Weights of a small GPT-style language model, trained from scratch on English Wikipedia: vocabulary 32000, 12468 steps.
MLP neurons of a small language model. Each row is named by its layer, matrix (up: input weights) and neuron, and shows model dimensions 32-95. Each number is 200 + 20 x the weight over its row's rms, rounded and kept within 0 to 999.
A block is one neuron, or neurons of one layer that tend to fire together. Before each block is what it responds to, as a language model described it from the Wikipedia text at the highest values.

Description: Verbs and nouns that introduce what someone said, saw or discussed, such as stated, noticed, told, and also "as" and "about".
L9.up1813,217,205,199,200,245,187,215,215,213,205,222,184,215,195,214,216,214,196,157,193,201,202,172,207,184,213,206,204,236,234,216,185,183,184,195,181,197,188,177,206,202,200,207,154,188,250,168,211,201,174,225,217,234,240,160,220,208,194,209,208,193,208,218,199

Description: Short subword pieces right after a word's first one or two letters in oddly split words, such as s-y-rup, a-b-rupt, J-ed-dah, Vl-g-film.
L9.up491,183,187,198,218,243,210,195,159,193,218,198,185,196,168,233,209,174,183,205,198,208,236,210,197,209,205,191,197,181,197,197,241,160,227,168,211,223,210,184,209,231,176,172,208,121,223,197,176,189,214,184,192,186,177,242,203,203,185,229,204,200,211,215,200

Description: Tokens opening or inside a place or institution name after a preposition, mostly "the" after in/at/by/from (in the Pitti palace, by the Tamil Isai Sangam), plus name parts like Square, Island, Bombay.
L9.up1513,214,188,214,233,175,202,163,198,196,198,199,207,187,196,200,240,189,212,205,175,227,172,198,207,196,216,190,227,194,166,231,213,207,223,189,235,218,186,209,197,193,215,203,195,192,189,183,205,215,238,223,221,197,186,215,203,186,209,198,194,193,205,224,188

Description: Word-internal subword pieces, often a second syllable, in rare or long words and names, such as ar-rog-ance, lit-ig-ated, ha-plo-groups.
L2.up231,209,203,191,231,178,210,181,198,216,226,196,220,192,205,232,206,210,183,194,166,181,206,191,191,197,219,193,177,208,198,222,218,193,197,169,187,179,198,190,206,195,210,217,202,176,192,234,204,223,184,194,208,208,161,209,223,181,231,198,204,215,190,226,204
L2.up557,191,180,229,187,212,200,192,192,207,224,175,216,187,222,211,164,198,195,220,183,198,189,193,184,203,201,210,210,209,209,197,215,166,169,227,179,155,203,186,195,221,168,212,202,227,233,195,149,195,159,219,182,184,192,179,218,199,212,193,190,196,189,193,157
L2.up961,184,198,184,185,197,191,219,182,223,186,206,196,173,192,181,188,199,186,212,168,208,206,171,215,176,221,179,208,198,198,211,186,206,197,209,202,201,170,159,192,213,193,219,210,208,206,169,193,218,187,180,242,193,217,169,193,219,201,194,199,202,208,208,241
L2.up1616,212,166,204,198,212,206,222,205,218,187,160,181,206,183,205,202,219,191,170,212,154,208,194,200,204,240,236,206,146,173,200,188,193,188,216,180,172,206,180,191,211,188,214,208,208,202,190,197,173,162,195,203,188,194,231,199,211,178,171,212,196,202,221,180

Description: The token right after a piece ending in s or S, mid-word like s|addle, s|leaze, s|accharine, or after plurals like Students' and suppliers and.
L6.up462,218,209,211,215,210,198,177,218,199,255,201,206,184,160,165,194,212,221,190,211,204,194,163,238,178,199,226,195,165,155,214,203,221,188,176,217,179,218,227,203,225,155,234,210,211,201,205,178,184,208,207,222,161,198,184,196,195,191,196,185,163,202,186,165
L6.up1352,219,231,176,204,196,169,193,178,194,186,164,198,172,190,205,212,217,181,187,165,192,207,172,204,179,189,192,187,191,193,203,201,192,214,217,204,217,175,222,204,229,144,192,198,184,210,209,197,178,215,221,162,224,216,189,224,195,232,188,194,200,223,224,212
L6.up1732,240,204,211,224,248,198,221,195,225,212,205,209,207,215,207,241,159,193,200,189,187,210,196,212,172,202,187,203,173,211,184,221,209,208,195,237,200,183,190,192,205,184,173,196,214,215,194,208,202,168,188,183,152,199,212,190,205,194,215,207,183,161,146,213
L6.up2036,196,181,195,171,200,184,206,209,198,202,211,227,183,239,188,230,182,233,187,188,190,182,185,229,187,224,169,199,193,207,198,189,217,163,182,223,201,200,218,176,215,205,232,220,187,203,186,191,191,204,188,207,165,245,181,210,195,229,240,168,218,216,192,184

Description: Capitalized words or first word-pieces partway into song, album, film or personal names, often in track lists and tables, e.g. Feel(ing), Meet(s), Ta(hrir).
L2.up258,230,193,214,178,184,206,205,214,158,192,148,209,166,210,201,220,203,202,196,171,239,258,179,221,231,235,221,173,222,158,177,185,177,219,187,206,222,184,199,220,153,184,233,204,193,196,182,173,175,202,207,163,223,207,200,237,233,214,159,214,174,182,226,228
L2.up714,234,216,234,163,211,209,215,201,185,182,195,205,212,210,189,200,169,188,194,216,157,197,190,225,193,198,186,223,196,206,213,210,209,187,205,222,204,193,213,232,179,182,178,207,195,151,163,182,161,202,202,227,230,226,185,208,211,164,229,185,186,168,204,212
L2.up782,221,182,195,157,158,188,206,168,204,167,194,217,182,227,207,185,205,216,191,189,207,219,172,225,189,202,222,171,178,213,187,243,196,209,191,215,182,225,203,215,194,186,248,193,162,203,183,190,217,212,197,209,201,210,227,238,187,241,175,223,212,187,169,215
L2.up829,213,210,218,163,215,216,203,188,251,196,177,222,189,225,176,188,225,180,216,152,209,196,199,219,211,212,237,181,208,189,165,241,185,240,166,210,201,190,199,177,200,174,204,233,192,166,212,153,169,181,188,197,204,219,185,209,215,200,199,217,200,199,213,188

Description: Hyphens and en dashes joining two parts of a compound, as in 12-pounder, semi-finals, Banjo-Kazooie; also the line break right after a "= Title =" article heading.
L2.up787,187,190,196,192,164,210,220,163,193,170,199,169,191,177,267,197,207,223,224,201,225,215,196,197,181,194,214,226,180,190,221,204,193,240,189,195,190,237,190,198,190,203,213,211,188,203,220,155,174,189,191,204,194,237,211,213,167,195,192,192,195,178,199,211
L2.up925,206,196,204,195,195,208,166,218,181,182,196,207,207,206,196,185,204,174,206,168,177,174,229,207,203,204,204,181,176,193,201,179,178,225,174,204,229,211,202,186,184,206,171,203,184,187,164,213,204,157,204,223,207,229,211,176,202,239,168,205,199,175,204,216
L2.up1198,222,196,218,196,182,203,218,169,177,175,177,204,200,189,177,184,229,215,210,191,219,185,179,212,152,205,196,176,181,207,203,232,175,205,168,167,197,185,219,167,151,163,175,214,188,176,185,211,183,195,173,229,211,206,233,184,175,207,210,175,184,200,205,204
L2.up1565,217,165,210,183,222,179,196,207,211,183,167,181,198,190,234,186,213,222,214,225,202,215,230,186,220,203,217,206,201,191,207,175,197,201,183,167,186,231,202,218,202,207,235,207,178,210,205,194,200,200,199,194,189,190,185,199,181,203,188,156,215,183,215,138

Description: Mostly "the" or "an" right after a preposition or verb, such as to the, in the, of the, in an, often in tables or sports text; also CJK character pieces and LaTeX backslashes.
L2.up1137,227,185,214,223,194,203,220,198,218,206,198,216,197,202,153,212,198,244,169,168,224,210,190,204,197,205,184,191,212,199,208,195,177,200,215,181,180,220,231,164,196,196,234,196,229,211,206,226,234,180,216,181,178,199,176,223,201,208,203,217,228,186,191,187
L2.up1600,181,195,187,199,197,220,217,178,223,198,210,205,210,198,170,202,207,226,182,211,178,210,167,204,181,170,179,204,231,201,195,190,209,218,205,199,208,198,221,207,198,198,185,149,189,178,222,227,225,194,218,190,201,193,201,239,206,199,190,193,229,194,167,188
L2.up1746,188,205,200,195,189,218,147,207,198,186,210,170,206,186,215,175,256,170,208,200,190,216,177,201,209,192,204,191,183,228,220,217,195,219,182,209,185,210,200,154,190,208,169,176,174,196,182,231,190,147,205,196,193,200,232,186,220,190,178,185,256,208,226,220
L2.up1776,198,178,224,176,233,148,223,181,180,220,192,186,208,204,196,195,207,216,191,230,215,216,181,197,232,188,181,155,172,188,229,201,216,196,196,208,178,196,226,215,164,212,199,198,200,177,213,202,198,193,193,172,210,203,188,183,191,208,186,220,188,211,196,208

Description: Second fragments of split words, often right after prefixes like in-, un-, de-, e.g. Inf-lam, incon-ven-ient, in-spite, father-in-law hyphens.
L9.up836,206,192,180,209,230,222,221,212,244,217,188,227,178,214,170,185,215,198,220,183,224,183,233,240,171,175,198,182,204,185,220,198,218,174,232,199,174,191,206,175,167,173,200,185,188,178,187,179,208,180,175,195,218,205,206,249,184,201,209,204,200,168,214,206

Description: Middle subword pieces inside longer, often rare or foreign words and names, such as Ca-ffer-ty, Unpl-ugg-ed, nu-ance-d.
L9.up1470,200,201,207,220,201,176,161,191,167,180,190,190,197,207,207,174,214,187,178,222,195,191,164,178,171,199,210,221,205,238,219,183,181,246,201,215,195,187,212,166,201,180,210,196,197,225,199,204,235,208,187,184,220,224,191,206,187,217,207,211,220,191,236,178

Description: Pipes, commas and mid-word pieces of names or numbers inside tables, results lists and measurement entries, such as Madrid, Spain | or Lingua (ITA).
L6.up1008,211,227,196,186,217,249,153,221,227,235,200,191,192,197,195,236,200,233,185,196,195,154,179,207,195,204,202,244,188,190,226,208,242,199,220,180,218,213,189,173,199,202,194,155,189,185,177,226,199,188,195,161,203,200,140,186,237,181,178,179,186,198,168,216
L6.up1325,163,206,186,243,186,213,184,192,204,189,208,183,191,187,195,156,221,186,204,208,199,206,185,203,197,172,215,209,215,234,216,220,179,218,199,187,210,206,191,206,185,218,197,231,203,204,205,229,143,218,228,209,189,222,191,184,187,184,212,197,179,187,181,183
L6.up1695,190,224,205,248,172,227,171,191,219,186,221,168,226,212,193,174,230,202,194,208,147,156,168,189,196,199,185,196,198,219,225,202,209,173,215,208,189,203,201,200,174,186,194,197,216,180,225,227,181,222,198,194,215,209,163,217,220,206,198,180,182,221,183,196
L6.up1921,181,194,192,207,203,201,174,156,186,211,192,193,204,195,175,210,202,201,229,219,206,173,192,201,195,210,230,191,212,229,229,201,185,192,207,208,202,178,193,156,166,174,202,237,222,243,195,189,213,194,198,183,180,187,189,186,182,200,191,180,188,190,196,176

Description: Articles and determiners, mostly an and the, that open a noun phrase right after and, as, with or a verb, e.g. put an end, and the other actors, possessive 's.
L6.up384,184,207,226,227,237,209,191,212,201,222,188,221,189,205,179,204,211,199,142,209,210,227,252,194,206,230,189,186,190,199,224,182,197,212,190,193,221,186,194,199,182,225,207,204,226,167,166,184,184,197,227,241,198,198,201,204,213,181,194,201,201,203,218,208
L6.up1357,227,227,228,212,193,189,206,182,152,181,210,198,202,187,198,207,179,233,178,174,154,230,253,184,200,180,183,207,230,238,231,213,178,183,199,190,204,195,187,224,228,196,199,219,207,182,166,203,208,200,151,204,183,167,159,172,194,188,201,194,190,189,209,208
L6.up1647,234,204,225,201,196,197,198,215,210,175,214,222,212,186,196,205,206,222,192,169,194,218,209,172,224,228,162,230,217,222,188,229,187,181,220,189,219,186,192,230,200,211,182,192,194,211,207,163,232,210,206,200,210,205,180,190,186,194,174,213,218,207,182,181
L6.up1966,229,204,197,175,197,227,187,215,207,222,191,165,200,176,209,199,205,232,210,207,192,175,169,190,225,179,163,201,219,209,182,175,222,201,234,201,178,185,208,170,214,210,194,177,212,199,221,195,225,222,220,180,188,186,167,206,254,210,195,234,214,210,185,203

Description: First or middle pieces of words split into several tokens, where more must follow, as in Sus-picion, s-ac-charine, Bas-quiat and De-obandi, plus occasional bridging words such as also known or similarly.
L9.up386,196,185,188,219,209,214,182,216,175,216,200,200,183,218,201,202,179,181,249,173,178,237,237,201,209,200,241,188,206,188,234,221,197,187,219,186,225,192,227,189,242,180,214,166,176,201,206,205,197,211,191,215,202,185,188,198,187,230,202,225,189,212,197,196

Description: Fires on the first token of a prepositional object, mostly the or a, right after in, to, into, from, such as moved to the, fled to the, born in Næstved.
L6.up551,223,194,166,215,183,232,216,170,204,197,208,184,152,218,189,220,223,203,205,188,201,185,143,236,191,198,193,202,198,203,232,198,213,184,211,190,195,199,220,189,171,189,186,214,214,213,231,153,197,212,191,143,147,206,168,195,175,197,213,192,220,234,194,172
L6.up891,171,224,177,222,199,187,189,213,195,195,173,213,188,207,211,250,221,202,249,177,184,201,208,197,201,186,176,199,195,199,201,235,176,215,194,191,191,176,221,208,210,187,198,180,218,208,195,190,185,223,204,194,188,195,198,185,219,178,252,173,187,205,198,212
L6.up906,185,200,195,222,204,262,180,174,236,207,194,212,209,177,205,177,190,195,174,176,211,212,207,220,199,179,206,189,188,208,196,181,206,203,173,206,200,199,218,193,223,210,178,160,219,228,206,189,177,216,199,185,214,204,223,222,206,180,237,179,206,212,226,210
L6.up1764,212,201,187,225,201,206,210,224,198,194,198,227,186,197,139,178,209,192,184,173,196,199,249,199,214,167,185,203,168,220,212,235,165,220,230,193,215,209,189,183,201,213,183,189,219,208,213,222,183,193,185,148,162,224,209,219,214,210,214,194,196,232,202,186

Description: Mid-word pieces of non-Latin native-name glosses (Cyrillic, Greek, Arabic, Japanese katakana, e.g. Δημ-ή, ディアンシ-ー), plus accented letters, math/IPA symbols, occasional " based".
L2.up313,198,222,216,192,185,186,196,198,205,190,192,224,205,177,216,206,210,211,171,206,191,177,202,214,169,200,226,181,232,208,182,203,210,194,217,215,210,197,226,187,196,221,215,242,195,206,199,198,201,204,209,214,228,198,202,238,201,204,169,235,228,208,196,199
L2.up494,199,213,170,215,207,172,169,196,199,173,192,217,165,190,236,198,217,204,158,208,180,223,221,213,191,168,236,201,235,250,216,183,197,236,207,193,215,220,206,186,182,212,210,215,195,194,209,183,188,219,187,217,169,230,183,185,190,224,202,241,227,193,166,207
L2.up1093,211,168,183,210,173,171,136,200,190,186,200,216,192,218,182,175,186,185,187,215,210,190,210,216,207,200,244,214,170,217,220,204,204,256,194,185,218,185,203,202,172,182,219,201,200,157,210,185,215,209,184,203,195,227,182,199,167,200,200,207,186,183,203,182
L2.up1187,199,197,195,211,220,209,160,173,192,166,196,177,178,168,241,190,198,196,169,177,188,194,174,183,175,169,195,178,212,211,212,186,210,217,195,176,217,194,177,174,180,193,166,200,185,168,232,191,196,184,222,203,220,168,183,200,185,272,167,193,196,230,197,188

Description: Function words just after causal or temporal connectives like causing, leading to, led to, after, despite, e.g. causing him to, Despite these.
L9.up704,170,205,212,224,193,180,195,164,216,194,218,213,168,138,186,147,200,180,213,205,201,210,206,193,245,225,219,236,191,191,187,200,206,185,190,174,170,159,194,186,203,188,176,201,212,200,206,214,219,179,178,215,209,207,198,239,194,214,198,230,213,205,222,200

Description: The second word piece of a capitalized word, mostly one opening with "An", as in An-est-hetists, An-am-bra, An-s-wer, also El-br-us, Al-m-ighty.
L6.up452,175,197,185,197,189,191,209,143,211,190,220,161,182,218,207,179,176,204,207,186,185,228,179,199,219,221,198,193,187,203,221,211,215,187,237,175,196,203,203,160,190,183,218,207,180,211,192,197,224,228,179,190,196,193,202,195,179,224,207,190,190,214,184,221
L6.up652,183,240,184,185,188,192,214,194,224,187,209,202,216,151,246,202,214,149,190,182,189,223,196,188,202,210,203,224,231,241,179,226,186,179,198,191,196,206,205,184,180,199,198,219,196,217,181,209,178,198,225,211,199,181,196,223,237,206,202,146,183,209,209,182
L6.up721,215,197,190,195,219,223,198,191,218,212,225,197,197,175,216,173,169,206,211,218,202,180,177,184,194,201,200,195,213,199,197,190,184,198,196,166,187,189,214,194,203,185,198,223,213,179,214,152,202,215,245,179,205,157,167,218,185,220,209,217,195,152,238,185
L6.up1437,171,222,169,203,217,227,231,211,218,177,215,175,198,155,217,207,200,213,189,189,242,219,227,190,181,180,230,217,211,183,211,170,198,212,175,201,229,225,249,175,217,236,204,225,192,220,188,187,203,211,189,179,212,174,179,191,186,164,187,177,202,217,189,182

Description: Past participles and verb endings (ed, ing, s) that expect a following preposition or agent phrase, e.g. known as, developed by, referred to.
L9.up1484,211,209,200,169,199,202,187,199,186,194,227,173,184,194,196,200,214,223,173,173,178,233,189,198,195,192,204,198,166,178,235,211,194,181,175,237,191,202,201,212,207,185,207,176,175,222,211,176,174,215,211,176,185,181,169,196,169,184,206,217,211,214,187,184

Description: Non-initial pieces inside words, abbreviations and numbers, such as the digits after a decimal point in table values (1.69, 0.25), letters in D.C. or C.D., or splits like sy-mb-iont.
L6.up192,217,209,184,209,175,160,186,145,236,207,172,219,218,202,227,189,210,181,196,207,199,206,184,198,217,179,204,225,199,226,195,206,182,227,194,256,222,194,178,199,210,175,186,208,191,240,235,183,201,196,235,208,193,172,178,238,230,210,229,205,195,173,183,155
L6.up638,185,182,201,215,214,182,200,200,212,224,212,197,188,184,230,196,200,228,177,213,204,226,189,243,184,193,179,213,206,170,191,206,163,226,206,185,224,220,207,233,179,181,244,198,203,205,225,193,189,213,186,157,201,203,179,149,253,161,192,195,193,184,174,151
L6.up1332,224,208,196,207,188,227,172,206,195,206,185,182,227,177,206,242,183,195,176,180,226,198,249,208,168,200,182,235,185,212,219,199,180,176,185,229,200,177,191,208,195,200,181,196,199,179,182,177,178,197,203,198,195,192,184,201,196,216,184,194,204,207,189,213
L6.up1640,213,204,207,225,184,191,209,157,218,178,149,193,206,185,224,221,208,205,199,202,209,247,186,158,181,230,209,244,222,210,208,224,172,220,191,205,236,205,201,215,171,210,215,217,232,198,170,221,220,190,191,185,199,197,170,178,193,215,201,194,218,218,215,175

Description: Short subword pieces inside long or rare words and names, following a prefix, such as ex-ten-dible, incon-ven-ient, Intim-id-ators.
L6.up335,187,221,199,161,187,212,208,173,212,197,181,198,174,210,175,198,222,182,231,203,194,193,212,174,204,198,164,199,223,197,192,241,211,199,164,231,233,192,219,231,165,201,187,205,229,167,224,185,208,245,205,183,219,231,216,242,202,192,175,183,179,225,189,185
L6.up405,243,195,195,228,224,221,214,204,168,188,230,213,201,162,194,222,191,196,206,184,176,195,194,232,209,211,184,164,159,170,192,207,217,189,184,190,200,213,206,198,191,232,210,206,180,218,186,210,208,185,185,233,172,211,179,200,216,164,187,256,188,191,182,209
L6.up608,209,217,151,191,204,208,214,155,173,198,214,203,202,201,184,256,179,198,193,206,167,209,220,206,222,201,192,183,202,209,196,205,226,180,194,211,177,192,189,175,175,172,185,203,228,204,210,167,213,217,180,239,188,215,231,187,198,185,136,205,173,244,228,193
L6.up1460,175,222,179,179,213,187,195,167,188,206,202,215,239,213,199,184,212,188,164,181,200,218,187,218,200,232,199,218,190,192,188,212,230,203,198,211,172,205,159,199,191,185,220,196,202,189,171,220,217,234,169,189,194,207,201,186,204,211,175,204,161,200,186,146

Description: Country adjectives like Dutch, German, Czech, Australian in tables and chart names, plus word-final pieces such as -ly and -d (swiftly, averaged).
L2.up367,168,178,189,210,210,191,255,180,169,182,187,172,185,206,213,190,198,187,214,165,222,179,206,218,214,193,176,204,213,202,204,212,209,232,160,202,233,241,230,166,201,175,200,233,179,184,215,226,157,183,168,209,202,168,174,201,207,201,196,173,197,163,200,226
L2.up393,176,220,238,193,212,221,240,192,201,205,182,130,190,232,221,180,202,213,184,175,177,193,196,221,185,198,180,204,192,207,191,211,210,179,202,211,206,218,207,187,195,175,208,210,227,196,215,159,236,189,171,200,169,203,178,190,174,223,178,172,207,202,197,198
L2.up989,182,216,232,163,204,228,196,161,197,210,187,217,190,219,175,215,220,214,178,202,201,206,186,211,191,188,185,198,168,207,213,196,196,189,191,208,210,189,191,215,211,188,187,206,177,231,191,216,185,179,221,202,232,209,159,178,203,217,187,205,199,207,175,191
L2.up1561,225,197,185,205,222,211,217,217,164,199,209,225,191,184,184,181,217,195,219,169,207,198,179,206,216,196,200,193,221,191,201,182,187,195,185,220,227,198,182,189,192,176,161,198,184,206,211,182,196,184,220,192,183,213,196,206,192,215,208,229,216,198,165,214

Description: Past-tense or past-participle verbs ending in -ed or irregular forms, mostly after was/is or a noun in passive phrases, e.g. released, born, encoded.
L2.up585,195,192,206,202,213,200,216,217,192,197,197,190,186,216,197,194,205,189,169,190,202,217,183,182,195,211,206,213,199,202,197,233,204,159,195,219,205,198,211,205,184,195,204,198,218,199,215,191,181,172,224,149,187,168,183,184,212,203,191,206,182,178,185,194
L2.up1575,206,198,197,195,220,204,207,219,206,196,224,225,197,217,171,216,205,185,205,201,247,203,216,189,239,183,207,177,183,173,210,196,199,210,173,166,239,205,200,187,240,225,191,169,228,175,223,198,206,207,190,200,183,204,194,201,195,220,158,231,203,197,184,199
L2.up1782,206,192,184,240,164,233,195,183,206,185,195,183,198,183,194,172,174,194,183,177,226,220,182,216,199,167,204,190,224,196,238,197,198,203,208,193,169,168,214,184,205,174,216,149,227,205,226,194,200,195,230,217,227,214,202,201,181,232,198,155,176,181,186,165
L2.up1867,197,180,203,183,181,189,199,196,217,238,203,224,189,202,223,199,201,207,182,202,202,194,207,193,212,190,189,213,158,191,221,202,206,223,201,207,212,219,205,197,178,220,209,186,224,197,218,202,171,200,213,173,227,197,178,194,211,216,213,212,216,197,175,207

Description: Hyphens, and, &, suffix pieces or the inside set phrases and names, e.g. working-class, Track and Field, Oil & Gas, due to the.
L6.up963,206,231,207,246,179,188,200,173,212,212,198,228,186,208,207,208,187,188,184,201,209,210,221,192,176,216,166,184,232,190,206,220,195,194,222,184,211,237,189,202,156,207,230,193,171,240,180,194,172,195,202,196,201,218,206,200,174,192,205,171,222,210,222,229
L6.up1026,191,209,217,213,213,204,229,197,233,187,217,170,215,197,206,147,209,182,177,183,206,181,162,194,172,219,171,186,225,214,208,203,189,181,218,225,232,235,236,227,174,208,191,168,187,221,187,232,204,166,175,195,194,218,162,196,213,191,195,185,206,198,223,194
L6.up1176,212,189,184,159,193,206,189,212,197,219,211,228,235,183,191,169,210,220,178,209,205,193,243,201,164,233,143,179,204,242,200,244,198,163,214,187,210,172,205,216,207,199,197,218,215,179,195,193,187,182,232,218,181,182,198,171,193,207,182,168,221,175,183,180
L6.up1413,194,212,203,183,191,211,235,190,201,197,204,199,195,218,211,176,214,227,194,214,172,202,181,198,201,201,178,208,196,229,197,240,209,188,172,208,199,192,196,206,191,199,203,227,206,198,231,173,197,175,206,210,210,228,204,200,202,185,199,231,202,183,180,198

Description: Main verbs (or their endings and particles) just after a subject or "was/is", in encyclopedic prose, such as held, opened, liberated, knocked off.
L6.up263,188,243,203,209,208,182,215,195,164,196,182,238,206,163,164,226,172,162,200,179,178,199,225,224,188,165,241,206,199,184,228,220,204,190,225,198,201,179,210,206,200,186,217,210,200,204,207,183,198,196,192,199,187,184,172,212,203,186,196,197,175,196,172,198
L6.up1353,192,222,191,210,188,228,203,236,223,173,172,193,197,172,198,233,216,218,161,188,198,220,174,176,191,193,223,205,195,179,217,196,204,188,214,225,193,215,199,209,217,182,215,190,156,189,230,211,187,176,196,180,179,157,221,205,192,173,210,224,212,206,174,194
L6.up1438,215,183,198,207,183,187,165,173,185,216,212,238,188,195,181,180,195,240,198,189,174,180,232,204,205,182,205,194,191,203,185,210,171,170,234,227,208,176,143,209,191,218,200,183,194,178,191,195,179,213,158,183,196,210,174,214,208,218,203,198,206,202,174,180
L6.up1813,183,173,203,242,172,207,178,229,210,223,219,203,195,213,212,199,191,181,234,199,196,234,212,167,186,211,202,195,224,206,192,168,217,216,172,197,188,228,185,256,218,200,224,183,212,202,210,181,190,201,199,175,199,160,164,161,211,212,202,217,222,217,202,180

Description: Accented letters and odd word pieces inside non-English names and words, such as í in Gaudí, ô in Ngô, j in Kajal.
L2.up204,209,187,177,232,256,238,199,194,227,199,175,250,150,186,249,193,195,208,207,188,158,214,209,202,193,223,221,215,179,193,184,189,215,186,186,207,219,216,211,202,230,185,194,206,165,219,228,195,182,194,207,215,203,184,180,202,206,225,214,161,174,178,179,201
L2.up342,202,223,217,212,214,205,194,214,187,202,188,212,226,174,200,186,190,200,178,232,192,200,222,203,214,176,188,224,200,181,190,217,196,202,203,176,187,215,197,149,198,175,215,229,192,193,188,219,189,156,208,190,200,204,228,207,176,174,202,204,206,201,198,199
L2.up675,230,232,232,207,185,221,183,178,156,198,220,168,188,176,238,181,204,183,168,201,198,179,240,188,242,186,220,183,181,168,173,232,236,208,214,173,176,211,170,199,182,172,193,193,180,221,209,206,215,236,259,182,182,222,180,219,197,204,188,166,203,223,185,203
L2.up1514,214,181,189,210,190,189,233,218,165,244,213,174,188,182,220,222,236,186,200,195,200,157,252,222,221,207,222,207,177,211,187,213,227,206,168,223,187,201,191,201,190,170,203,192,187,227,210,201,220,190,185,186,248,187,184,214,168,210,200,198,177,219,204,206

Description: Word-piece tokens containing k/K inside proper names, mostly Slavic or foreign surnames and first names in tables and lists, e.g. Novak, Medyk, Aleksey.
L2.up160,210,193,222,211,232,163,230,183,253,219,200,189,192,203,218,204,195,184,208,208,203,210,206,183,215,152,202,148,187,221,203,180,193,178,188,140,199,170,224,208,193,202,154,226,206,201,193,215,173,190,225,195,206,211,182,190,215,222,189,206,206,192,214,194
L2.up808,208,212,204,160,245,178,178,173,213,224,201,195,207,216,208,194,184,212,164,195,221,199,203,218,202,166,174,195,170,183,196,211,163,184,192,166,182,220,203,215,201,164,211,177,198,197,210,204,203,196,195,199,231,218,191,241,188,203,227,229,210,223,208,218
L2.up971,189,200,201,195,198,183,221,192,217,229,213,218,244,198,184,189,220,177,188,211,199,219,203,200,194,170,174,216,183,214,230,207,190,168,196,205,201,209,183,168,189,200,215,213,190,204,207,177,187,187,226,201,225,185,203,167,168,206,208,184,237,216,196,198
L2.up1194,231,209,213,216,159,185,207,177,203,223,190,222,206,180,210,216,202,200,195,195,208,204,185,190,206,181,166,192,200,211,205,177,190,162,223,165,216,231,228,172,216,194,191,201,229,230,199,208,242,202,181,215,215,206,212,180,183,283,195,199,204,220,219,228

Description: Early words of what a work depicts or covers, after biography, depicting, chronicles, themes of (the life, women), and mid-title words like Glory of Love.
L6.up1267,198,228,219,200,180,191,227,204,202,234,223,177,224,182,189,188,199,228,171,165,186,211,192,217,179,172,161,231,224,185,177,201,189,213,181,210,189,168,188,175,202,225,193,162,190,188,204,192,202,193,216,204,226,204,212,209,193,218,225,211,195,214,180,227
L6.up1468,198,238,170,229,202,244,185,175,200,179,203,219,169,189,191,229,195,145,204,176,213,170,188,192,188,199,173,188,208,172,156,229,198,187,206,172,180,184,208,216,220,220,193,160,196,163,177,208,220,218,179,196,223,201,202,193,209,176,217,197,192,179,187,220
L6.up1999,171,244,210,216,187,230,206,159,252,199,204,216,213,181,194,201,212,216,201,181,221,226,213,200,171,226,214,205,220,207,156,193,199,194,207,186,179,207,191,228,197,190,233,202,232,210,192,204,198,208,218,222,209,192,181,185,173,221,221,173,169,185,186,213
L6.up2019,166,225,221,232,190,191,198,222,191,224,207,206,178,225,212,205,204,163,180,197,209,213,196,191,182,201,202,165,243,195,187,197,204,200,151,198,193,183,214,173,183,208,175,182,226,165,202,219,187,184,205,194,189,225,173,191,193,199,216,207,191,243,186,219

Description: Mostly the article "an" (and sometimes "the") in running prose, e.g. received an honorary, had an abortion; also "an" word-starts and table numbers.
L9.up617,212,180,224,210,214,218,162,184,183,199,190,233,187,212,156,220,194,195,182,185,196,224,233,198,198,216,207,195,170,212,231,180,171,192,181,174,223,176,199,192,211,222,194,199,210,211,182,169,230,188,195,175,197,197,252,193,220,182,231,217,215,186,170,234